Weights of a small GPT-style language model, trained from scratch on English Wikipedia: a variant of Muon for these matrices.
MLP neurons of a small language model. Each row is named by its layer, matrix (gate and up: input weights) and neuron, and shows model dimensions 80-175. Each number is 500 + 40 x the weight over its row's rms, rounded and kept within 0 to 999. Numbers have three digits each. A neuron's up and down rows have the sign that makes its largest values positive.
A block is one neuron, or neurons of one layer that tend to fire together. After each block is what it responds to, as a language model described it from the Wikipedia text at the highest values.

L14.gate99:482547624473523518525433536498473531553525567443467515438543530421511557514541508526468454474538486559496456585529522443409566496555530443546558493470506497577479489466450518506482485462562471549454499490446497470573468543498463435488537448529483563546497528494508465436531526456553523487
L14.up99:503512508481489561496490509431464441461447412452450534491550596524462454521483540511530556516485498539496453468418523499532527532542417441446524423492494518550530513525462491508492475483534518465483449448526501611493456447529614515501552542554574605536503530511503476466549511513500455511
L14.gate314:488510418462497567505498434521493495536467430495527519461499553489510556475529503495568522540537603487440495455528547517478422546469504471440493526540485423550582570543539524529430507525483536549601451497462483484472481450556543487491530507503504516472526550527553470530519475395512467532
L14.up314:499522441540431499527540468519478491493445544514533511508488561481398483439538485516428512532547544477475465597523445491469529460485491583516533533558573477464463549555477434585510476513493435507523482476512475515484524428532480504505517502519471616523475506434529510566577515498424424517
L14.gate319:514533462574524461438439497501456483550525451444505480491564532415487494546540517518432494501479582507477493472503497454478516500480460490453455553586505501484379460489549488493548454525525476502487475525457452480499495467509414550507525489460578466485453528487482506497505489511478542495
L14.up319:497515443478449487427463560524511547517524483453422473451536423588452482489525499550504580477486508488557426470514495490609607492497566450527555514459497550493464507496503484509463492497523480484452542513571562477517499463554527486538522441468423488466518475472516537491525539513444478495
L14.gate554:414470494541451522454483513544500509454507521490494500473493546492478475497488476515541504517543533500444477501567461515452433487535547492564508476523535529504446493478498494444508516491458505409539498495495551478494448391504533427450470413488444552416503517453468532553520552493448501519
L14.up554:492527545496507472489525402570494522534480518478494500481459573533541513510535466469517496527506484564446528464532374462457490509563451503535485465469448443625517476469472512568496527401527501510543488517439504508477522483474487469565505476445426509432513500423515563511466550461562521540
L14.gate603:523471505489432537515485414532488512470515474417490512473521483540444512545530536429538590530496446444520564496524562425496570474494473508411503445553412507509481510448499470489497465472513524511445467514502471460517572451531451495494504482514451508489449468585525554503496485493534504527
L14.up603:497518506473507531487419423454492432504520470449502531462548480501544425494463493455596499538534505430469460480470492447468579481532540557472488501499498476532518469522496529525420551498571536533545515471441503497498480453528481543534455412517546468525451478503419479492552437464473514509
L14.gate733:581489453466505494526419512425577556456445545513439466533503535539527547463528554468511551498531526443439496504550470469492438521522476495556504583514505520545508519509463556527493457482466573499567507510480501499504491622520535504528507458475590506575483525544519485408489490502427506485
L14.up733:556543390532529515545469507510550532415527421473514488527439497549434450488574566478526483478478479538534470502496526563552497484543502489526445400475524491512519597485471460483485495516497475545486453475424528542461539496540531507543425447504527464478556519416528539485540495523511480546
L14.gate763:525529482542468575438455524568536535493589467540510497564548498421420531435510449542476485553546441518553529550602554535486440584524452473504459432487493505555513489512435508543565493474517467533573417519468475534455487462414463488512494500508462538479518521524488481481507485486441471451
L14.up763:410484576527515487485458523459560466517540441497423451553522534528563565416578530574465482514528543468445555506517495574504465431549483521502522494532477533491504541487560446421555506512482497482546468594443528539436567479493561571552541508525444441480482472470483506538536533525511453523
L14.gate812:529482518528477554501457538522448512440497474505459532486535495440473473521582509486529506534461494516425528534549428488482534458447491492386532546488519504553504527437472515476462514503530488560447508512495545513569516464482540655517476524552538520548495514557550496516519513485489591453
L14.up812:512446568545548512520489442563562481441488563507520551495437458484468600531506550453503502500500549500497543519491510613422526543433453520579486485494570537579450504427548537459523463540541548541493489548456510499431538503406493509468446568472472497521506494437465429511547494453452490529
Description: Mid-name word endings

L8.gate150:437496570464496509515566521547521539467424565477536466425541431446485488525517443473543511447557523443517496526524453478506499520566561519529579566551509480493506483492502458427521483531496539546457536579565503495468504508503525491452431486455548532466523549472512469477506457513527520482
L8.up150:440531567495500462483477547444505499518483534491478512508474501472546494464497497564470474465511585534523483576516478489519545472478535597503541478570608507482488518495495456519537533481521499489490505464455425473506483525543507466447528470528525554515481490488454453559455573464519518476
L8.gate205:538502496469525542487394502503415480528557433501460414500448497449484566467420441494515514445563536430505480540507481505554528527433555480521504517506496497570465541447504455509543429521513575448470518533502497509441458531482512539485543552470479547505488529499501509456498524519436504474
L8.up205:515531543464594498444454466465446551488510537468580393532464513520478439492447505436481499538507460541469435549506502506512514547568506553516448507497502473482486506465514514531419451507542475550426564498562473527425526489496509504486483486543477515498484444538467498522487526549549528510
L8.gate209:516573459507538555480516468547457589499512503475514528500571444416534520505527461577501522478478509508466402525487519474569477578497562524512507509590542514559492512452538447500514479500485506504570463451540552423480483514478572534464537485421504507525507463461504468507464450535528493466
L8.up209:388485472538473533450527464541510518433420490482505502546467537452509540524542439471452555522572499476495455499419570545578538494483554475511528461493557499469580590489557482485516573451513498506483433506456492440539495468466597536483508513577579494492527493434517576507545504518526531443
L8.gate825:417447494543512564448485506495505491447577442478494473568445495446495523541518524507501555537519531505423500565542465498423482482522565573519614413444598529508532456417514506501572542481518448504553468511512484521488424476457516553526521587586472493550495484484438578469473438532508570525
L8.up825:488512478532543490431466587472535519514572488537521522569435529442490521576510446481469482578489524504417509527515515496495488529481555464493622462473536490546534516443487501544552547531553587448592434495472464510584449556497497517450479531525500551474501493495453493446469512495484543529
Description: Table row-closing pipe

L5.gate163:481561483536514404483418454431511516512538435434523464480478480462480456482534557505463513516486488541467448428584534479489474554496505484521558534520470535496470454489531490554500518463462501564462478546486618510488539490532490444536504480506461494458479518530449486501502548562440478521
L5.up163:416523505504492515470494469496546503460491454402579477548505521433491462504482533508457511505476565532525468458566552380482534507486421456523532489560459517507446490522596479527419551496440463543464482466439598518537559454581493547544557516470469524440510514537506503559562549524454518511
L5.gate239:471479462506494426515426467490455471537542473518556505539506519435496561428535591456548445480512586478522473459475469369472540493485506523484583538558512523473434530495557479466406427446491438524507478504463514511548478505561546507504456545471489476530469429566479554528529497457455469526
L5.up239:482491469572448447534425498474477539478511428392542469468517555473504479457526470520439528478538502500529526545533427495557495478460425592467466486561424481495472519427549544483435513528521484444520508539414483495497508477507527504557481518466453494489524496539557506448490540434450498496
Description: First-name final piece

L8.gate75:460510460554538447502491563500497460507481488497525538499492488530472512515467516486508552486454515552478507515473506533451571392532549507512447495442557509522495457535532561546519531486497561520519434543492498442530491509437491489556476543513478528530556469535501518523544497489487417510
L8.up75:458490487480523483515488563557459458517494530450483578510471501509544464597547545505516421468529562461487492436498510509517420453462484553575575495576464614533465509494497536446541456450487558467486389466523455535440487486527528507548506499618496535532524465545527482489534494488501494521
L8.gate316:493479514446463531558507557485441533539462498558527529474564486528480474493510524440491498491457487465502519446513497538488467442491492480562498493528514503513457558434505467534567585515509471575471439522527497517539467524498534508508488430521511495431425533534496504503553468455480580535
L8.up316:509554494533505502524533492453472484484482517460461455518538496564490510462487564551536583515571534535470487520473445471588493502462473499515477518506437508574492442534523498528500528496516464478482479520565460498540515493547531498513587498552486470497556521597487525537553426406453553573
L8.gate603:468427466459440575506476475566472493481490523525566488459529529449515503477517482487526460537502466503467496516549527482441502460488480480471488433449529513451451531552517461482466508490483504551530473503524529529458470523528496529495444458512532467471541542554531463493536436434469476507
L8.up603:556515472526537438516444551593549545549498450546565484479475497445471527439425431497467534477465440514511503474520539493498539493399434438544468533488487499519516549484440511465505524553527574523511464535550525448561457529507521531451495546520482441475554497437521517537478474499447527594
L8.gate697:475400540451476478532506458475504476554463552477463450525507466494506498418494557459478538520574497517485491476476411436538509435555501549516503492521543506473471530535477516493432530465484441472467469499554504487508489449546484527540487493533567506526468430562506504476535517517428535552
L8.up697:494436471492486528533528464488480411460439476557584422486477462453483480509575513506546526496472495528531547527487424476530541438603476577506458517509455441537477565518458542436585483467490526540409536530491539448501510513430468539561551499547499549503472493473417530479489572463445494522
Description: Split word-initial fragments

L5.gate343:496513492490494494541477504501521599529537475517506467509543478453511455453501535428509525486481527499574450560527418475518412465471555509487505485484511515480510451521510551492464471479539473444484506510510476470448496567432533469459509507499479501523450526503500465513468499510519503480
L5.up343:481502494524501547553551509469497519537485506516509520544504458467496524511467498447571512540513556559504467474523585418476569494480472586476497540528511440554528496483548549480499484450547486531474495445522532499458494545431467530512533443543504497515482527466452542463476520397612609483
L5.gate781:554460540537461583449465493501537559507521462498453528564532405512498587525455560461463499559532506513472519481522490460491523515528532521515542531573491504469477460466460448505536547484559510519508444539523491548521500467456543472525560525576520489479494532501483519455527487487454507493
L5.up781:516421522532508525356434462597502461498522504452465489481441469565480552557471414516573485481502529565433529493469465459506444506589562445478504542455432392555448450521431496464482501433490514462455529492524488457460549501466448529487486510508467522471491491503567504498556527545534538484
Description: Descriptive-phrase openers

L8.gate48:493476538463527560395507517431499418541454525490527454487503551533514499483465511555489492510487503482538441484564468472537534508534518505528504435522543450437489455436528556449430498530504510514538532452508430481447550510460495481456493470458487482571516540515529533516525512535466428508
L8.up48:462478521558504498461489506452489534513526455503449579498485495415484547478436479494483554461505511491526467523366536532430481458489491469485444500465478535536509496442479485515483549478543510464491511576490475529539433522445514468458440480515520521520516496498590498451419535523522481526
L8.gate214:537545449497532535496465445459511545511499463581494503470574435450511506468469453470513641504485404519452527505569550460515504542535460561484508499470488561585477514450520538449478518470522522548524535526542472509523541464435538526471458475579428526528482496494558470469521486558479531531
L8.up214:445495438472464492508505461475525467503485478461472489497465401482492416450505570454465491545425527505483453527542485500484519548499453505494575559507509484556524528466467532485550531509411503492558531473498565491517475482494514484508541499469552449585431471489524472500539498522454494499
L8.gate216:443541499497543516494572447489514497493463492469539462479524469498445489440500460446465430503537480508585470450436538515488474524456497497522486470471490442404452510485544492440549503495486555496500494522453504504513489548396458515532478542511495595457558442551458434460508445500415566473
L8.up216:569529458509525549501485493561508519529487519503490470518508531533468491427525505482551476419457464536482490610498511477502453514478496466509543503472471475447461457533518545496554446446472515590509488543485449518499566416556475489512542435530471589556436503531500489421564504533501523442
L8.gate666:525531469472540454618484499499530518527556540474515539518504472511366530531556573511515561519496443399466462589505465495593550530444492520562495454487447525510453491505507575542501525489495498525549444490542507444524477499535595497472518431455449534544493536478508536477539542483535543585
L8.up666:522463537555537531520526445542486457476432437520459478511524537509464515544584475474571536487481465562469496466515535451529521454482523531530535518488486550462470484504475499540460469432572500439476528436522577435589472483440476442480419397502534512491514543531519497472553481500522456520
Description: Determiners before a noun

L14.gate275:524523476508473469534410509460522530492495564469525454500450448493473543438640500552499492522478516538526544531433512481540548457551515453542508462499432437545465476525480536498520435478447439535478511515564557480552472509513483500507541499524471440521471559467537559497549441571502467495
L14.up275:415541528552560527531533522546484491486471459535514554422485500507472540533440434448438497403466476503559488518511545502507494512492473492473533503538479539501495451450463509452521537487496514507577515421507516547516467442473540434512464494502516424507459474484450538454497485420459542445
L14.gate357:455519532586527568518487463487532518510576418521467471583522453484449502518429487487460507543537486452489451534489559540487585573494459538443544547524433441511539549537501426495442479479505580427536545541560493500474472549464546509491490467502512427566504531466547502534528508474549605494
L14.up357:505493429494463468472534469429464477524571491517479430533514519455508497425471474432428518465436531477559489509541459580474435462611477480476565495488454463515542461550527543503575531518515501505505535501482510533432487490466489463501504429557480496479536521531471496453514524424459506496
L14.gate451:452498523478489509465480476441460588421444541523486491436463485552511502537526458556507525484494481526470507501452504476498483516558549491573516427500427532515467498473467495494518465451482520534539536492529468439560455482534420413536500511507395507469546485509467497473425492486481568526
L14.up451:518479462505498460536522517510504530589456476460567531476526475495518554563571473517518516453425493447542551610482563469506472503383499483535520501449556497537509516494483566524499476507469521455510474492425498426494493536589545499482527469482449572487604572483488511420545493456509522488
L14.gate469:425568485506480528511510499438520477446475518412523420477530461500457412511435518456490491435512498494529519552587534530507503549508471510459469541561477549412455464463455429492440505550454511556556473588495490438527520407511478542483433457497460510503522536442488479506488511450481489463
L14.up469:501528469563522520509479559504444474521519448558539486572514475479474485426522443456471448562541460443412491544447582494536542508459542519547523449491512508510482534467469515486478436436503429515446563459518473541474532551488491500527547473507471488507535517523481548455473574503540522429
L14.gate539:453446491568565490511501539416442472500514498525460472509475476493497487499430546480439479588539459542503508410548525540528557469587501481473464604497436487470423512517562482510484442475466539487521456560469476473525513450506587497509440528561483536531462499582583497461547529502442504439
L14.up539:452543523481505440472516517489411531489523534481474548465409447504507498434462560519487440501494506482489583555477553517572518465603526539446497617434572422494477516528531491412506518540483461501507503480488448514525561566585504477469531547512431446573519470494534465522486527516439530455
L14.gate673:478549442436486437544514464491493580452584488500561478424539548446452520428509509463469471507518519565538529497493475456515447522530477464450512522529491542477451492368504471414512479459546451504507515525512507446483475512506535466535496513485505471471520559427545586449503524529537569487
L14.up673:438531472477473554585500540517517507507503515507559425531484494362447532504508484476500599441585456560508503456504498545487473490555468512568524465481497559490432595517454544461558501481536545526532535484534574541543541438538523424556518528470484569483404496503539441514551528558496517544
L14.gate747:511469473503518554478464492431500527490391441525511524536448459397505439456495561487448541445462465542523550461568527488529444480511439517523496448503474478500507461502549562471520516488520517447463473436552501440525507516523540546527471574603537506517506592446461516462511520506480521481
L14.up747:514548475386489498525466496431492457469439505522523455494461506516483461552505447466450483559453582435418474542537535510529547506515557501496478491483535524454451435491508534501563494491448546558519476474504513436451550421490543450501564527507557532475531508501526450470440475484446501488
L14.gate757:483536483571460567398459495479518537470515496476453521514516457508548542470532529491516486529505538525490518500430515549544427498429509470529538490477499467446534485499471555466547436473552496493543487553463505506542495576493536478524517475475503473499497547421492479496521454489457519462
L14.up757:465621446530546510521517501501540554489507513507491450512482483552452499515509514518558486469468508489485522519460537463468540554564462541534447492544483491499497519410473490480542553461490463536563473551443412450549424523455554438516559516502478509509477420488522481471481461520515487510
Description: Passive auxiliaries, word-initial m

L8.gate16:494459450548450521428583460426498444496503431447508486472513469472467476530515520529492555516515473517538514481471546459572462489524490607514467449496562468524515451513522495489432488554497471514444458451554509483528548473582466526535459499521536550580513518538542540471607557470481552485
L8.up16:554521550538474488482498461528560461600502467517542411452514500451473482541475528494513492522566455527474512492430587492471474506550520541541441478536493494476536487464440433454545503496483503535505473458465473505492553505513493527537485465468485562476533533508478487429504478545517473469
L8.gate237:426515499554498539486490548433446577493475543531529505568490580476481484498411528512475520429511528512541490399535453457479556499451486506573472443457456511496480439511506511517459488537391482445480538530450491487501544488488514452538525503597550556489516518528426487523467517456461524489
L8.up237:474555520503529511542447563444525572423561507504554518462439504522546533536526508516506500509468506469432446533546551518419465544531553510530477556503514536521517479494452511492431464470505507477539447494478453497486435496597500540472481444525387564545516459501489471443426401577527531446
L8.gate360:551527567498559520471442519516476528511556542476445441557514470479519502414497524467489527535522595506460512435556537554541474529467509498512492522519549463570439481416494450536547459514510493459477505435486423465502524510549509518529459448512456614535541480566540478474532472482480542526
L8.up360:480453448530461452429481493519578522509454540459552513524455504540489462552535540486515584509506477495492503510513531541555440554503471537568553530546535521497488510561497475551472553515500541519458563512490475517496541489559552541497530509421498446548435441467496492501515505570445504513
L8.gate431:517510455542528485515548519502515551460450433499524510467447532490450568532479521452484497516589441496498462474418486464532549508597462529534509469478541505469483470524489500464490477515463470485408493423552448508516544485536533473505487496516400485533486521500463490566446495450513536510
L8.up431:503449513535545477514507520536547584493559480499481474514536577470510503481501549523458475485568491527506502486536529497574478533507499507640458472482533528502513452537431509564499506463517462506531535451493523437452404451533466534448497469518505539522415499500496473439525497454454494538
Description: Mid-word pieces, Arabic al-

L5.gate48:393442490509544489506454478401446553477437479480521486507481484488527446526534505533457516460481519459559462534444488542516564505514514463443543527448462583471519474431531591513521424491470476477469638501499548511437479472442453502470524488474479500496533450501507496480460519483556479508
L5.up48:458524485580524508526511524486437464502516485479493484503509535551473532524466495498499502485541485475511533516553549490534491541496499499546556487495476477454466542497504538473516475444554436598499488524546537437480537401453539478465443524483496539454443588506509422429501505492544559531
L5.gate804:529541491455525499518521412440447520487489519536462549486504504500544504466465514493469539518472502507407528555448468499497548490517532452491494475457511518532407523499506406521499550540470466506532477487518520566475505452472509463486484461488526558481539514516485502462555515476516518557
L5.up804:484618507514433521531542472476481453462516522480507544503462490524540526550553509523487430486514453474539459551443543482515499525488522466552500480428455505435462428569535474510507438489501519441547518518440477525504472474535460502526562523494465512463473603425541490521485487499520554520
Description: Word-initial subword fragments

L14.gate82:454476521480438476531405508547537528431507506477476523488488482482467515540487470543458558549515463487466465463451452564510518512519485466496481628553490500453486521465458444433498538484493496519533525475519551468401506503536481481429411530538489473499492485484545489448479496460527563486
L14.up82:518478501406537497469534510519521496519524455521457520501515465542532496473523559495548492475503462509544491489508461477517450470491494554542483537515535494498448485467484446541471563469428561510453522484542500502553505483504541510438542532540474540442446582486522548484470485438459445501
L14.gate260:488515545512505518514559482558467467464509527533438565551548504526496455466557475478532564471474501517568543389440510505511494498533499442486502430477532501568414509464497489469530430513476522506478497480533446551529573479470538529525546461434497513514521449524414453449522473490523500520
L14.up260:520479484437431471530480469484509528437523483535474559519508454542526512550414483537455563455498501575469464425541516466523504543470578471542604513470458463455508492492513447455385488455494485542528562551552482465491498503533520505416528527495428519527426435471458506520461460476551445467
L14.gate375:499493492484484481484435493598502524500555493492468433505511450531471523504548474546579499534538541520513447504496528479473511542484430478522513493550490582464558507460509500527504572564535564477546520487536498476476500482563501480502523503498497541483492533555532425456506517481525568485
L14.up375:477495502496454546547444501548465510495475463582441450535462498562548545539572500488422484487506578459466462451523466515519571483388474538514454555502491464528495503565507480448513498424494503445518459485464556507483503491490486454421505476483511492443382512496520443541521520510473463518
L14.gate376:555503521524451551472533519527443506507501549512490447430524468482467450560480516511513480440512511461526402457521520495509513526503499486579547494548491487447527486545497528462560566418568489467535468463535467468456573570457484501483463555516563440474551456502559539499508469490530525518
L14.up376:524500545512493516519478433489502510569562412471512513558505498546555510562534558527516473441541501485475460505445479522545419551443519493421455458516497544507398525481500473483473533515466478470528465435460439512452505542486504496477550444419396543461500537501514500493533497501479519488
L14.gate505:469411552479490415501442413509523543540496475457489433545514532519484493498484484511437432494522502517442494547481530498471459480417540513470555578534425468489446484495486448551472543478473559490494505538498510459486576467514524490556478541453464470513471465584482509505521439566542543467
L14.up505:528431505466511566498545508479535439431494547466496461515561565473478508491504555435462458524516464518460563418471422566481561451459563535534471539533488508504425459527536435524489493486457539500444556517528524561403495599515522467471483520520507537441460416565507531446492510492512508483
L14.gate650:495468562490439478514523531470477562474472553533471451524535524525497409462513426469492557521487438472599498442513515490510516483463550506468533544499497434574531539476445509443479479512496478524471504497472506457421482411477495475483511485465489562542526599447503491460591422529457448513
L14.up650:479525517582469470474408515514464518478491565545438538524542467503474466507530547520487544519606500506589528480548488488501529517453523545510472590495534503575518470476459438495479494451555489523483520512536526487506495566444445532507555517465509424611490555489563567481587513482449516427
L14.gate728:500484466443511511474507498455519504543533478526587487490517560519521514537501517493442447559502444503511484411594453552527394472458502500539514582516517527563444482437514464484535545534459527529511494504406545476520512467507576467550446488470501558532452462415464449559471477540518452527
L14.up728:400434508525511522529498454527481503500455515503529513501505517508540510594502525475425467476507489482443412447533529449494464498474550467512469565503505564490502473537562458557524569478477466509493456478485496496503446460448421519497441523487445551490581495507524454497499525536597477488
L14.gate730:508487526390475553532444528444526549541545539528527513542581465538494490495464498419509505496479460502477495440536519473583454545508514469488457483564490523507517568531505459494462531554467548516449443554478508442494538535547527439519530544511524524556522482525546559461505434444541514562
L14.up730:513540480460482498485438488500504501454445523556507510473512520439444513402573479426540510498474523524534410445457420514534485484558513426531476469570489492465487431519508550553511470503490493474508518489525419482446502485497519480538543483527513522532454485516481509432474466509549524530
Description: Start of a description

L5.gate586:475521447523533492460506464435477506509418581460509446493569502474477481461392488433474469492539516456527552480513503564458538551526482535454519488502552510495479471465519542479517498537447514540533449603457510519503567544479451588462456435483534461473479483471511502555465578485451524572
L5.up586:483518465452564515544513551447415509495492484482502471432488472472497482472535532469512467458523465463431517521532512442485467491456552489544527551496467568512487555517551495497491436479456465464468473515573503511525548470526554517519495466452484530550472478506606477461475568495426623458
L5.gate823:537490484490641527500421488472475448501512547496515430499460487466488529451433454492474437511461509520439508517475540537434508520469496540529516489459467545519523517503491491533534542526487493546515499467514510501462486461462533552488505567529493441512493521504507395483417514482482503562
L5.up823:531534538497565469431560504468499442499501505514493435552563444506449524512490487515535463488533464552421550493531574465450496535532456501481459467468474482533512484507503476474554488550522522567509566478450458478488515458431523521540543599578493492500485435532530502515509449511500452547
Description: Word-start consonant fragments

L14.gate185:520496529485515515494486509500499442396517515476400490445537469523476496429488508537519497500506474553552485504528475545464467495503438414495486517536543496441543512450474533552516474505498544498543378499483490560535539512444509433504454499554419547540502524576520528474498482514461523539
L14.up185:476513527516602474445487477491507578441587507560480512533549556538570471518472544460503504450511545444475475512518432498460501453444507428436522497422477484459432460499518498585493489467468536536534539560495467530492510495466466458486475551462475526453490508434518437506517538489429561427
L14.gate233:491487543419478549441439416461469539518488442546467470501505514520534543508435533444465473528446458420562518534573485514512452495482509476544477457512536493529461516559515491467491542435463570517479468545476526518579523523472478416491440451506542496583474568500485526524459434566523562491
L14.up233:588536424423473481496444492481437476489470486510501550531477499494552487463488534455436412450413494491496521534475435489396465484478501486453495492470588542455530489578446481484566495448523571466485454480505523532512486488486516483508479479490478522422490447495469494457501516550469503488
L14.gate268:490567496499465506476469467482485615492445496483447478509504451505575471461454501520503510511505537518493460469435464518434487425438406520483454519409464496554555464446461540560479486440485525473464439485528431464481437530588438563454493483481491527483513499427507523499537467499407488563
L14.up268:492453534503495472418504525440509495547522525515566489489586516490488467518528520504439540480465535503508527511506467518431542473515499453509554498486460441517493517519547529435530530549468485487495556507482511505473505468568490473475443540497477523555432475547478522493493470503545544486
L14.gate352:528583448458498518460530558502397480491537526499502469536501503518472507488471485497544482483556532534485493592487518539458497550475501425504458502446479491492494556461504470523450438469467513483501522534494508453427430463529552494541514473474531562516383519541524534529469566441474561571
L14.up352:533531503542477584512496533547490556518521481521471483464463477529474449565457417480516525539418521536496479487530485437572463573536465518537500463529464574538459479440441482534557494475507506515544488475597478466521520473495496566463508537591529466463502483563521482470491465441529510498
L14.gate361:459519490465464518464528524531430525510574544572497514458509422522458544516481497455481522507448460465453458503498513547461514496493510435453458437463617491505530543472497514490478487452487476484485454527445515509474470450552528492459567519525508561521540479471552520505522531467472508481
L14.up361:539462520430469539491522491479488512426535506446515487447538492485526521541468531481511593529530529487487422414501484542471449517498491512518509575409426548536417454523434477546455547520488547465515509436553519478398493495530468406461450504560500488459488539554510550482473438531519573538
L14.gate455:484472518576502479449484524465462522533543493520538496494481473538495467501428558396456522529500565486455481459466461542508562504509543543487509501434513395506450473527402534477507449501581441463562553462492471482478570491529480495499460476449460474476553511476548578490499527448436493502
L14.up455:469474468502510452474532408505504421482467512514499478523468527494528540499490597443531609535443560535471507488507485458504522488509466482502508527468454592514493470488525468475528492433498492508518525433512519497472521522552571481413506473547494469493566512489560479491608498420522559561
L14.gate635:488424555519449431514521528515502446517452550528524536548518511474479458535520439522489474496520470519571456473384524465516477554463506545519503551485526471498457491450517451433524510495452566484589498459506553504490565508502465431477527510476471459524470528550520515485495490480563556429
L14.up635:594449514516481558445522428501392557528441537542464583571543493489607533521471528555494517526474509519521588490578506428491498532550464444513466476447519490487488442490492481532453570426490565537458576558484527497467493491493498510540564514559557513471571529531506540500556530531490439461
L14.gate646:513515514442520496526499578496513472475557534485451579483515517482507470594467524500437591526444500531468523468515502467438479488545538568517432507507559447502487477465495546467482536529525516513532519524471519503459429488510514523474512470557493495551484488470523524471520462481471578475
L14.up646:452441463490482555505487556606507425572508543537486520507489536475509578505562531498520426521527514504510449524481461458480457538554502488502498447485574357498511476509488487500495526494457506528458486503470502544621490485546482398527485539496465517496476514465529539504476455544486541509
Description: Verb-initial word fragments